python train.py --n_head=4 --activation="swiglu" --positions="rope" --rope_fraction=0.5 --qk_norm=true --tie_embeddings=false --parallel_block=false --init="normal" --init_std_down=0.0 --beta1=0.93 --batch_tokens=131072 --seq_len=1024
MLP neurons of a small language model. Each row is named by its layer, matrix (down: output weights) and neuron, and shows model dimensions 48-143. Each number is 500 + 40 x the weight over its row's rms, rounded and kept within 0 to 999. Numbers have three digits each. A neuron's up and down rows have the sign that makes its largest values positive.
After each neuron's rows, "fires before" lists the tokens most often just after its 100 highest values on Wikipedia text that the model never trained on. A number after a token or word is its count.

L3.down465:462444509514565512488488500543440561536465428547495492439525517552473496479520544390465504509508536557466516517482463508447450502539467498525402498536473510551510538571495502487471381543494505519499498543462517520417523537547512481584559480572476466540529479533520493492512471559448449541
fires before: "-" 100

L4.down453:472550523545570409500471427481543418527416453452511469595452496464477449528468505437539519468519537488518467481540476522429433545520540466497440461501500530501526433514594481461462458492434465483509491516503437421477474491439508553494546458498492422594560477478523454469461550469567517496
fires before: "=" 55, "|" 14, "Men" 4

L11.down340:551500445540485553468463475478534471546519452509504495561502434526469571514544473526472468526478499543479508463496508578458441510502520446455511497520491465481484505432527502430547520491553520501507466478470513499479568530528458511456454491528452458481431541544539477520485442489472509533
fires before: " |" 63, "." 15, "," 5

L10.down120:550543547532537488445475521469563554451489570483581487521414438428509467547496539482577467499458530515534479541532523478458536492516473541444508468548466494559438506465558502502495484443514483509505485551507526567491475462519481514564491548530533481605438449522479447537499538471571498456
fires before: " to" 23, " of" 15, " for" 12, "." 4, " on" 4, " and" 4

L12.down165:527526419485561509540417466507481531472473523509538479534388511505529482573492451410468469513528488529514479544596495547516519625514568507416449444485529541516459493511546518532484526490566419520562536478561507460524455483504500536480568537446523467472521503445472461496530553448528480460
fires before: "=" 53, "|" 5

L5.down284:471518532509583529496540533478440484497562482507494540538510529519503469475540542524536461518500602466484513561477497526476454465531478526458517481494441518522508473487486501487517474486601474496450523472426541433475451459490540489506452558552523513529415485508470472410463555505591537485
fires before: "," 27, "." 17, " |" 9, " and" 6

L4.down210:529500457471527538486524533495488483446453481533532524492550496503564471519561457444512448431492482481570547543452449478480476500482473504574449529447504502487524506502480491456494558535525463490472493484556465522522475469521416490537410537490544477545520544446508532467516572498520421500
fires before: " |" 32, ":" 26, "\n" 5

L7.down285:455496529496507480451476479525568504456483558450493494519539442504602495560504489494533444466517585428469442463439550437450442526512551547432493506526421394476576512504458507488515516493475487498483571555552548513544495439453517494577426498540430513499516459473501442438500561530527499473
fires before: "\n\n" 28, " in" 14, "=" 13, " life" 8, " on" 6, " to" 5

L5.down445:503539524540519585527534516495522526512526506526569489507404490452540533478513509533565441521514550469468532492459532503513396488465521507511459515488376450454545554494488520516514485473498512515446513602414545443533524521529504500500512514478511531554462523494517523481482573502519440469
fires before: " the" 17, "\n" 16, ":" 11, ")" 9, " of" 7, " and" 6

L5.down49:570473517542502551509546470545526450472439503461470522488439558494555439533468492457480420545382536519552567501497502527466486514496526449545469542529563519481503495482512486464469463522546513533568490533530538496537482520459474501456520506480563472483487471443514436469528525494583584515
fires before: "=" 32, ":" 9, "|" 8, "." 5, " Be" 5, " |" 4

L7.down31:475500493546547534536567461496557610521487493530470465499523484496488510439379496532531413502444542426529485447459493527542553498481566506466549540471490436441490607542496448490504464464511479476516529487398520556454506511528495481524505461548507467477447461471471480475512456487480458518
fires before: "-" 89

L5.down4:500534445491548498494504472422570428429484546442495567519482508503496483577521463442477465475542513485480514482548487467562498456476514435469444445470512573492548461404525522566460544551526509449562476487491497506512565529514522564531488454509525499528527555495515493497454546476483529434
fires before: "=" 66, "|" 11

L5.down221:490465489498461464556488528531471449563472583498482492512460465593505464523492469428597533460511480458519539531527452462382465520462478482520504424448473419541515508563463455408434515450483495458522474460463497457474498531504487535481477492508514437542457477469505454521457493554508447434
fires before: " |" 19, "°" 18, ")" 6, "\n" 4, "4" 4, ";" 4

L7.down150:548519539489533541473495445532515500485462522579478577434462498504442451530548547438504552528538580482438491491497504489459505483524594529463447487518576522539530498533481538544517509477561408489535553506480387484504542511566475494466519471508501491542368546533499438472533453562499548593
fires before: "-" 84, "|" 4

L12.down173:495546452538497503532569455546574496488508431545512532518536425554556476507516459540470471435476480520500476581420447415475453546418562481567500501498481474482590494451531545538466578548529494519538510494530501531498506445551448513447404486568489473503522505498556501453490522514558488473
fires before: " as" 46, " for" 9, " to" 9, " in" 7, " by" 5

L13.down179:487510536563431590569517648477438472515555493520506452452454558477536470485504523474547517506526556450536485558525500538514438434483462430507470455556473477558472512531513473531475581466492550457572467493421455528508582501515444568443486487542502477464537511534507448469493537494495466546
fires before: "." 26, "," 25, "\n\n" 8, "\n" 8

L3.down128:477544526587521475500473522462511494468471531468573461504492446532464526536512545490492454488470529503564487524467499467491472536502549506503461471476491472506544491505480526459459452465439510523456477456504527465558520508524442416456484495498535493605513547477510483446543484572482509520
fires before: "=" 84, "." 6

L2.down52:547500495511496561466585466453463490562547506445455441541427566498502525411526535522524556452472538523503491486513514571506463490552479392462429476574582583490527511440516485480544539469490456504501629508495504516468507502507441494496496465515518450476513464512549475485484447483479479513
fires before: " |" 26, ";" 15, "\n" 14, "," 5, "." 4

L3.down240:490576447525528550461555531431496565508533454535452486497466460596517462515505505467536485499433574518467442522469496475531434493478498436548477499505475522595506463601466432506515506535550525480516543514336519507544493549539493487497504459474488545563447508464419423449498540564498502544
fires before: "." 30, "," 26, " and" 12, "\n" 5

L7.down80:501496542516527467437494587560518489500441498454552570482502481573384471493525426446529468508463499455537563508540471493477455502446474470592498478491594493464554503498447493422509552567515462525519487528502449464530492542541547554512504544516455514484464547492514511498532518470510432506
fires before: " |" 75, "." 11, "–" 7

L4.down217:483575544543564482518489497486529419518523522444514495497482443499520600551531554466554489508452497517578520469443526524533437522467540459489458481445400489430491532498438562443499442400508478439482573539418531515542564464474454544534437542526483504456523574514485461456506580443560547530
fires before: "\n\n" 41, "=" 37